Weights of a small GPT-style language model, trained from scratch on English Wikipedia: rotary positions, attention and MLP in parallel.
MLP neurons of a small language model. Each row is named by its layer, matrix (gate and up: input weights) and neuron, and shows model dimensions 0-127. Each number is 128 + 24 x the weight over its row's rms, rounded and kept within 0 to 255. Numbers have three digits each. A neuron's up and down rows have the sign that makes its largest values positive.
A block is one neuron, or neurons of one layer that tend to fire together. After each block is what it responds to, as a language model described it from the Wikipedia text at the highest values.

L3.gate235:106081104128159113086120155083096132151148160147107119133123150120095093129154139139097157120108120110108127131121103180116108117126137137170155140119158113128119157127139142124144133140178095122119130139169138137182143134139141080152155146098165130164125094108143107090116128130120125090106126131110167163153169139153100109095099118056125103101120150094139136141123112100127153123142
L3.up235:182119119125138134118142118110133163115150147070127158124128117117109149177128116149087110147091160132135141140109096148105141117164127153109159145113129162141110183137110099117134124151121141107122111140145144154091122119138123106152127078128120111136136072097091109132136133159121154117125134114171105153107150121120101112124127159146111121114151083119151143100151133126125131144146
L3.gate277:111101112147151114159160136176136112132155098146144134140122110152162162118136112103128084152139088141129131128112094150164152181115120122128116117131100102134150096126154088140131154113134055098110111162142174141139102118151166112157123156138161161143091132123146119115148136105139086151100126179099146141104165145141099123116150143131118082121149090156120161132103143126192102100124
L3.up277:115136103143133183137114138112145099124074101152110093130136128154147166142185112117125100120102123103168161124143126108120188120132155135145141103119109140142124128139109159131150120079134112104164082106118141134112100156160144170122109146071140101117120164062134125140107114119131122110097146096105128164124146129112131109106107113124126108121103109137136114125151096093154153137122
L3.gate346:107135146131133103078147132144130151099117092122099129133094101140143088123140147175158142125135167119136097111053107171079097157106119137152124113148156124121089125125089119113122133118100117103105153159119113134133115126140100089133154109142116136111121140119123138107130127155114153157129131121139143167096156157159086105127116130101142125156122135152138100179136127127128166091104
L3.up346:113182102122096140116102085162100170140108149134109158114135162120150150115127117103112141110140104119098128120189136113132107120129095163130150108141134152152136135086128142072189106130129121121090135135155168141138084112118124103093118131112134143129128111158125173145123131115156128162085078064116124134141056132101157149135163110116114090103110148139103170167116134139117094142143
L3.gate414:145129140126111140106118128104122132141136122096109135158132107171122158102147147085086110157152143155140121130126148144121117106136126160110128126128128141128127135137119089155119153164081140155091087126132160164165123136131162124167066138137134086116103163129142175104126121124141134186137116118119164165124080163076084109158131093115117141132138114108107139101110133118191108099107
L3.up414:136117080112118145115143094130087125101142109083104128100098124138157163145078126102087066142153110079092128106112125062127090116131149146099136129076136126139172134105105137090129067113194159129120112135128115168128167164117124098191152150110145128134145125139167137127097131135143090135098126127099106152140125146093088152129138158142148100098118130137133101142127132141169136088121
Title-closing and empty-cell tokens. Mostly the closing = after an article-title heading (= Arzviller =) and blank cells between table pipes; also as in as-well/coming-on-as, and mid-word pieces (dep-lo-yed).

L5.gate90:150147123130124153127136105123095071109114120113106106129153118154124129122113139140121160163096128127153087053142163142139167100108151145143119139139149129115153088086169149169121123105164148137167151120147135131094134139157188162129086109134109134191111079137123117099157150173126151138134144148096133163112150082157161161143146125133141143134125122065118142117133132125094143130143
L5.up90:147126122154131124154168118154109137168130155124119085076151098168096136130173135136148142102166139112120138098131112114146146143138114125124110136128128120113144148090118121163145074095118121156080118145148158142101127131154142121115071126097123113162136115137139133146145159168114143133088159117122111098171082130102189163127133176132160106141122138115117144154136055121087112203119
L5.gate674:101151157146112156111127191125107126092135125095128115096102146143129117164142139178168156091143149101152132144089111184124125133105148153158139106136128144160142089094170121149151126119121153119148091150173110140119110146113197150099108122153146119095164113115128131141157165110141161112120102100139155125107138101116135141114123100131128161104153190099121091136151056132083158133162
L5.up674:117119118136090073118110124160131125131087131120159105099114102168143141159095129128145135119091158149133085103137107159149150144125105112099146090080094095104094135116115147138115099116138147121101152156139128145143122127123109162148036120141124104132156123144089132100103127163124168103172196138153162168122124120108155111180140123102125133137126115079098109121148105142139123114078
Compound-joining hyphens. Hyphens joining compound modifiers, especially centuries and compass directions, as in 19th-century, north-eastern, Middle-earth; also date-range dashes and mid-word pieces of names.

L3.gate39:120142153108166112133147170127138097131149113128140137108194119136149123159075099182164119127106094108112138117127072117147123149154124126108144106117090089142119119104151157120115117132116106115182147130162105134146158114113135072118124144134149136165135094132112114141149110123113155076140098138091110131103095126149133110137106163118115139101132080082144144118080102103110176115133
L3.up39:124138177106101160156111163137097112163095122120114146095131143146106086176125114161155147132119065103109140131119119136125123128119112125132155157121162063140118143117154158131113118127124098148185133146194092158164149133096143125111107131110148118157146131170140139089132128179089155087143084115107123103074173141109131111172133167132129120142102111106149135126112138143114109141131
L3.gate247:173122124083144114136149092072095137154127101120151127118159152153145157129125093145145091164135108142128111165093120144127127156140129059148118120121123144129139098098089153133155117150103081117130130181161104102168125109118111118140135064131145108148172135114155124105095170172115148146131114104154123050141089123141141084071105140129136112128161129118115156099100154145146157119097
L3.up247:098154143157119106132167161142177129120107117106131129143120118160126104111118141116152184117137120137175157127152082106132113126151133145095145135097117120167092130108142159087117100145104078118150078121173121124141108084091136122117123142158132155167126102114093141170159170127124156162147101124100127128111121131110146132145084136138132146142194095096117144150098115127148113138120
L3.gate612:091095182099122127100138143115144141122084119128135078109113124160117147116107117137152148117136141118157107109113108138094203143125117105109104154148144145139124101123128152111147133076135126138142151159129070130102117128086136177083130122092120123150110145124153121175119115125128121114114140105109135133168145051152126118084095096099093126108136098144159116184102108146120169133127
L3.up612:111069159098097144141146146146122097122091137142120141133129131163137176120141133109134168130067119100136096112073105090091134155133086133071125169118139120086124108160136141159157118136121113126143170191159122147098125137121137100154145105126166133117099126154117136142143157147126130151125158145095149131189109080102091151142142115123099109071099133155134146123107117070102119152132
L3.gate649:115102119093145075166106120157157096117124135147081140131142113134148134122089105132128149136135110098115156086118108120157175120159105114109110122086102123102117151158156161109124128154195105150163151129157138156164112080081122139141142159093107169138139115089099112175101113121119121144156150151088130125126098131118164171136065140085125120101117099126138121066110111127162149124136
L3.up649:128113102133160161157121163152122118151113133143107106143141143095145135139085151137138150069098098123109100100103147177133133125127097162091112144123083097137141128156104132137133137135129101145137115121129117135127159114113186162159098128127123138127089091109102125105142123124106145112124175124089150112133142144087115110151116133104126136120111109151128163142107121136167144158180
Sports career and scores. Sports text: the verb plays or played in footballer bios, and score cells after dashes or pipes in match tables and goal lists.

L7.gate70:134176135109098161119151116099156145087101070104105136129169126111146108112109137212132111135113129163155189123090124122109091106162137108144103124156141155162129129096099165177140129141087116087098111106107156146140158164154138118123096156139105121117092123169137096155152122127149142144100098088102151119126112128132111127136123117110127112126140153107126121138108117086141110095105
L7.up70:118090161108147137136139078066133111121141105167115101130158095151091115127066119099132152111139159142155106149161108149134109049187123118138146153156140134152132120124146197151158112153166127128099115112174121123151134138095142113118126139147116138173095131144124101119112139128134111147146119112105130108116102110101118195101161108155129097112120125121139167118135119122153173112144
L7.gate95:124152138112104128109129130148116131087114124101138168145110126131119119121097149118128121102091078132130145182090126117084142125125157101150131168142138089132133184125115138122152135119136171128091125117165121142131110143134130129138102136145134181155113123170143123113138110122151105173068143119141156148140121130105135086101137143164144113124130139114128116105104084091138104155102
L7.up95:121169163143118169157141108139108136127135120155132110144146125131133137123120154127142133133085139144105132146133129141118105106075126117063120168151104144124131137121146146144149106132099140142116155073120123177168085080094078097166097140137159127141139163145145068133126108131090142158099147147111119119145097103130129128107102131160129128155113162120177131137061128096130117128148
L7.gate130:161145121157148136072115127123132082121129104117120109111114126164095121108087100116150150135129170128127127146085108115145143148105143128116101114143131149133098138125167109139106101127140101146162182090132131097124155110142143117132126109120156100102091085104146171100169153161103120126096102130120142084133110149129106136121090131092147117129081116110137096122121126109107137134147
L7.up130:115159159107119145132147106123172091110102096114133167143148089141110104132115099101138151080074145144147154115094114101124132162159119129101086088160139143179099138113112144143118135114149100150124127122141104132147129105109149106143134140135108104155144147087156103115143133097176123136119109138141163117111126160152107140123122101100147121130160135090097151136115167089120165121105
L7.gate229:119115120089115153129121088133146093080109094124128097077167129150140093149126117143130136121110157149143075153091106102113095142107131118149176138156157117187119109121125170119117140116098119157121145156140102132143122137130137108125122095138145119110117087117150108130153125120138127133115099093112120122166118129134109127125130176109097145113158098113134120175126148157068151131161
L7.up229:087139128098110133121085100112118124085155089127147098091086121141148102121087144153144146130105167123158125107119113167109128097134098152094140127109150139144154172147109118136118114107159124136148168093128134128141137125116185117158149192099120157104095115137122156096140127118146130120151117079121175123167137098125116139113069154137108159126116133139125120148090139144124184115135
L7.gate339:103171148172105123145104096147167050143137119116183139093186133164111086140112141116154112109118111135124116102125139162113129151119167172190188131135160119075132119122105143143101110122147097111128149132095118110115152127157182126145163139081132145106105076115104139124138119108157082150124112136093116096124141134127119131117097105128126114128166091082121112126153119143156106118129
L7.up339:122105099128079102099069109118159090141147111126130151101126132140115125133117142161131092097100116110152136097156153127120150098119119144148142125113138100099111194113140150149137137107164110160126129089118124150162150111168113166123159136083179149146118122138110106133092166136099131116167113118146109099110125129126115153117099127153110130168131101097123127174131129130153126087121
L7.gate368:119136145144134118098140113096135090130151085131081137067102119099133149127095097140127103103119134144171131155117112119126170146107132143121127113117117185137161107133092123162087097119136049161092150140129122156138103141141189117147172165119144083140142111107163102081140107117126162163097089148137129103129125108134127124111118111132095160134099115133106098169125142143159156136113
L7.up368:106144154138082132135079151112110125161139078131130110075143121131164110123080138147160128131132161158148085137100145122112157162119136138135114159110122106137151149119089154142139108148128097153111135112125136110129113156107144085116120122128125087142151138137142142109159124104121149160075102153119127089117125100136131113147120098107130138124146117173145083167107127109096100081105
L7.gate485:113125124115174156108120102128115129114128132137161133075177101150125101099081152151157143146099150181098087073119120182132110147071111078117150146128129116106089122109128161115116099123161149108117111102145143140160129106097135109118083130073126096105085075137145144142133087138097139131152137100127171097176124106107138102128147151096116094118138143165101094115137117113112160155095
L7.up485:119174158153116089160070090116148118133157122154084199105091116113106105168126132178162128168133156130136099102125121130127122139118117150102119112141156113166126126124131166147131135169110126136159091110123109129170143159060121098080188167141145132137086076144115120099157124128150120130160118099107116124196136093135104154162080142132150124127160101114121131099093109130118164151125
L7.gate518:103133107104146128128125131118136113136059104141115146130161163135121156135150145133091147147104089110117141092082135114116135106165122144185154113156144140115131098159133138126132144100155127143151140145118101141200131211100100095110141100138122164123066121110137100118130122117136119137138129124119128121128104085121128125145133137174110155140154114092111117130124172157146171102124
L7.up518:113146112117115120100125126132141095129111094144119139114144140131140083125133144110152107135072143136112144176102134124105093133155167138135145120132165121170156140171142124113138100141089120143087104134116115137130089120133095154132129139084139121120127118151180104156167107178150110151118120136110143148123080141121120124155145112131127071127131155139187110107139143124127105103104
Sports score numbers. First digit of a match score before a dash, like 1–1, 6–1, 2–0, in sports prose and tables; weaker on an/a and League.

L5.gate421:169120095092143135136113113111174139145139107124110098130101157151061131109166140141111133121132176106095142157135130148134146109106103152124173097144130138163088145114096153145123125068110175129118111136094119172115111115118122138141169152112126108162065171081109107100134149105118148149144172100125093129139152128123131110104123112144114122080110104142107114154149098124110101140100
L5.up421:174102135129103098136129135109160134132132123119113161154145125123105146147135165122150161156127144114133095105135145149161107150125142120110100084093129109141119115113078150130143119124121100133107121118121138126124114130127133130120093115112169094102137155113097078152125107103096137210103122096166165187108139110149107083128167087083156085122139099151140169125098117121117114134144
L5.gate603:153144091106149112113141185101118179112118116096154174179133149155072146119151159130120134116139164116103155130130180127139139112107109088132089100126114081113125099147172105120100115139092136088157097109085137138113132141127105098113120146111131127154097161142072081107082153147114187135096130121167117113134165122149126125169099116130149185138128116112122137141102121130179127094147
L5.up603:152105086133141130139092128115138163120120163074088152109133125133111147179130113115127144106128173118142092100152121143153123107118160143112100128126144125186098110116167119151116121140127137122116136113114135121052127137129142123195059136127194123147122129129157123140134129114147121124136124134075121114095162146104142150107165097118114142107137092112112112128100127163166130148145
Fixed-phrase middles, table dashes. The noun or hyphen completing set phrases after "in", like In terms, in spite, brother-in-law, and the dashes in Markdown table rule rows (|---|).

L7.gate1:108157114158135069128151136118154109100128148124148141128140113146097151086126103107169107105182143107120125127106140180104112126138108083141118154106126104147157117146094098155145084112159074163117156123202105133142133134198125077136128145139134167111184165147120130112094090142127143135118135130127111151125103108100106108122090098099135103154116124131176122121146134084119093151126
L7.up1:141194112126148091144136138101134143107156146107143122126088164122150168146131132122174147159145134119144089123113126135085071088119134169118126151145112111122117151135140162160156125129138116111140121175124173137177114147156100113101098132133130133132119116111176143125122068116110129117130085103098141143115118156128113129107138138121115118146108158137140171115112160084137121156181
L7.gate363:127120108113153161147123134131093142114115109119134128169107100130176111129132121163132127105142148144099140101124123157106077124133105145137083162151112136156098126119114117157127106177135100090120157145140121087103164120173131101147140136152071094121155088111142146108111142080097156143118130125141086146111122126114114149171100136107142155132082155124093148143122121195188146107132
L7.up363:123177115105111152115091128142144128117129115110080124134154072105116126144112106142129149114094117088097140130137148145115102141168116103086167089139099060079142139146130114105139076128075124118117123115081119099142131129167111143151129132109111129141118143133138152100141095132120125112122162148124127136175103109103059126164116141134167115107118118114130133101145124090174113067100
L7.gate374:127176108136140135128143147144142161128120151114126087123141116109188090169157129118142119125124137099110130121129160116127110146103111097120147157122146126137141126122097147118156126129136137110124123120160086095122128117129176112121145133108141133132137116160150179143127085145149146158140172135138152185130189136117154115150139151159173133132117148090105119135129100143179176147140
L7.up374:130119142159143145112103118120086150135120087147118156140128068110136130132124107138125145073140131127113130138121150184146134095117143110184098107119104172173123147147139127148117113091130155099119166178149107133122121146105146127108163113132131132116153055112117097099118144133133125099138108119109127164165156188184132135130134096108120131136131121124151096105128141104151098124168
L7.gate392:156133108169153101096127120101135117103165120135089110082132114092089141077166095148109148175140150132125148112091143133136171155147140171111103131164101116139152119127127128114112126158142125126127154144105131136151156152125166120146133111134156138152141136145103123086102114152112119149118131130141137137130095117097103153071117051104178148077156146104141117095133112177120167136141
L7.up392:117129154129195138161174131161167131137126085135122116088100147140118179121116124139120138135149156143128072154118119165108161145084111140132138130134145129153131130145141178123114120116164201118138180135129117165142130154112136113152117130147138126160102100162109115072158116148114152090141116165163100120161104174116097114157142150151143092129117129081143133137132128105162089100170
L7.gate398:117157131141168146141118155165120081094114113164082144123164135110081166133112173128127132142157127151153103133130148131128084112145147144118183102139103168138161142145114152116126155119094131141124136105154121145119131093126061098108136131098141118152104114090123148087127103185123166114154114114112151127155129122142106093132079130136102143126117101060104104106084103129118135113183
L7.up398:122159067117125078145102083080102101102090116096150137120115162156091116107140080116151156099145117120112141098101118160128118148111078148130145125127128127107087134125151135137102148153125152147092123124137123123139104162136132136152153139125117137163183106189131120105166159174093127168096081131117112096101129180159081104142134094116163169146080123109125132084123131090121107107097
L7.gate405:132146108151084102115105122107145118146130091112135105106115106135088075138153119116082133111094129111137145140155140099067112147130120150106112071108123092077129100098119123131134148110134137118106138108140158157095162121100163081144116141143114123149088138099135126132109127160090115144145129105116089118135128155116113134126075082151155125151127114093074160147152124114130141140143
L7.up405:130151111146119165149107117110131148145168098121142082125138111153111126087111142055104161119151154090111133128149121126119113172097117156150129142092152107126128153091165106134140161111106131088122130095144082132134152131102141152132074135075117140093122115121112116153134128146118117177136094118097090123152119115113154158139124104187170126132114122152145139179148091156155151165118
L7.gate567:126154109134139151141163112129145121111094158139090096105104153085146136109147104123132164125171161107121132142112179104164128102142189103141123103181131116141105153111110141133144115159102147134128095106144156118144148148108095097110143161107128134143109127109127093116138130127151151154085120155109172122122176144139109134128116116133143097124128170136074136135126127144125099169145
L7.up567:116150134124169149139072088104116116130130138117132154126109128130095128147146140134136142101130131086153163144181133152064115127107133176143139119131144140148139099079141093119135128130127137159106075115158093156088105153102135113149115089113133141095108154142112132109106107132125073130101150101121123118110115143109127142126111158133113140107159120157119094131095112157128140103123
L7.gate703:147148145125093117163099146122124106147135138136168118140151160076114084100100109137148120118162129072141145135112119165148110168185082151124146139162121105156123150095151130112152106111119102122127108136155118098092154122132153144129133139162094114094127104126110099105124126117123102142108100154104154109145156159116125116133090081066088109121115123108134129134107090148110136176113
L7.up703:123126160130107099124138126092094149116097108147141150111110133115108088127133136147148162090128094129094133124122140138152132149161098147121130141105144120113119109134125115068153153110146145112139175110105112103131128101103131138148139145130092119121114084134150138129123088124133119134135159123126116093124141170112098107109103158100110148186044115152148130148109169168164127160113
Empty table cells. Blank cell content between pipe characters in markdown tables, especially after Total rows, plus the dash in |---| separator rows.

L5.gate431:152146172121138127105131139111117120140162128149129124151138132114105159115150089137119137124131117153091111159136098126139122056126130114152127140136116107148195039103152113163123126108115109101146126141168123129142099134118105102127121096143121162149130140147127096133078129153137132095153111161092122116157105128192153110169180107132086108077149062127111175092098168091144099114118
L5.up431:181179126135117118099115100138160120093089145142103126153156148119158139098125115122104115121103102105100138163112144111100134151110160149163169088146125149137089157126133153160155144137135136147120169156114137144132138126137129137126115129124106174127097154102139086130148092113091125126089130148108152112126138136166140135120157148114160149131136146148127135113148098131109145177159
L5.gate489:145170130145159119128165118092134166139104089174139149130144158172127122105113100140106125101150150127136103126119123120150131117126120121143149168146140124159136075102143154109111137143131123143129088117127118137130100105143108101154149114147131136132077074125167102160111127061129159125093090117119101187157131121115181140141151142086134094094111113136151118161104128105131130129123
L5.up489:138125126113103178095164147166123125105151106134163134114136155144167115163117094152142112104151126154124082127109098130141089091136135116122112184127151130128088127130126114119140142143123145099145101155112134168120137127095083110116126113152113094119075117113161136118138122112101144134118162117171098128154124136152134135120144127089099141143111128147124135135132129097163140143111
Indefinite article mid-sentence. Fires on the indefinite article a or an after a verb or preposition, as in signed for an undisclosed fee, made an appearance, scored a hat-trick; sometimes on section-heading starts.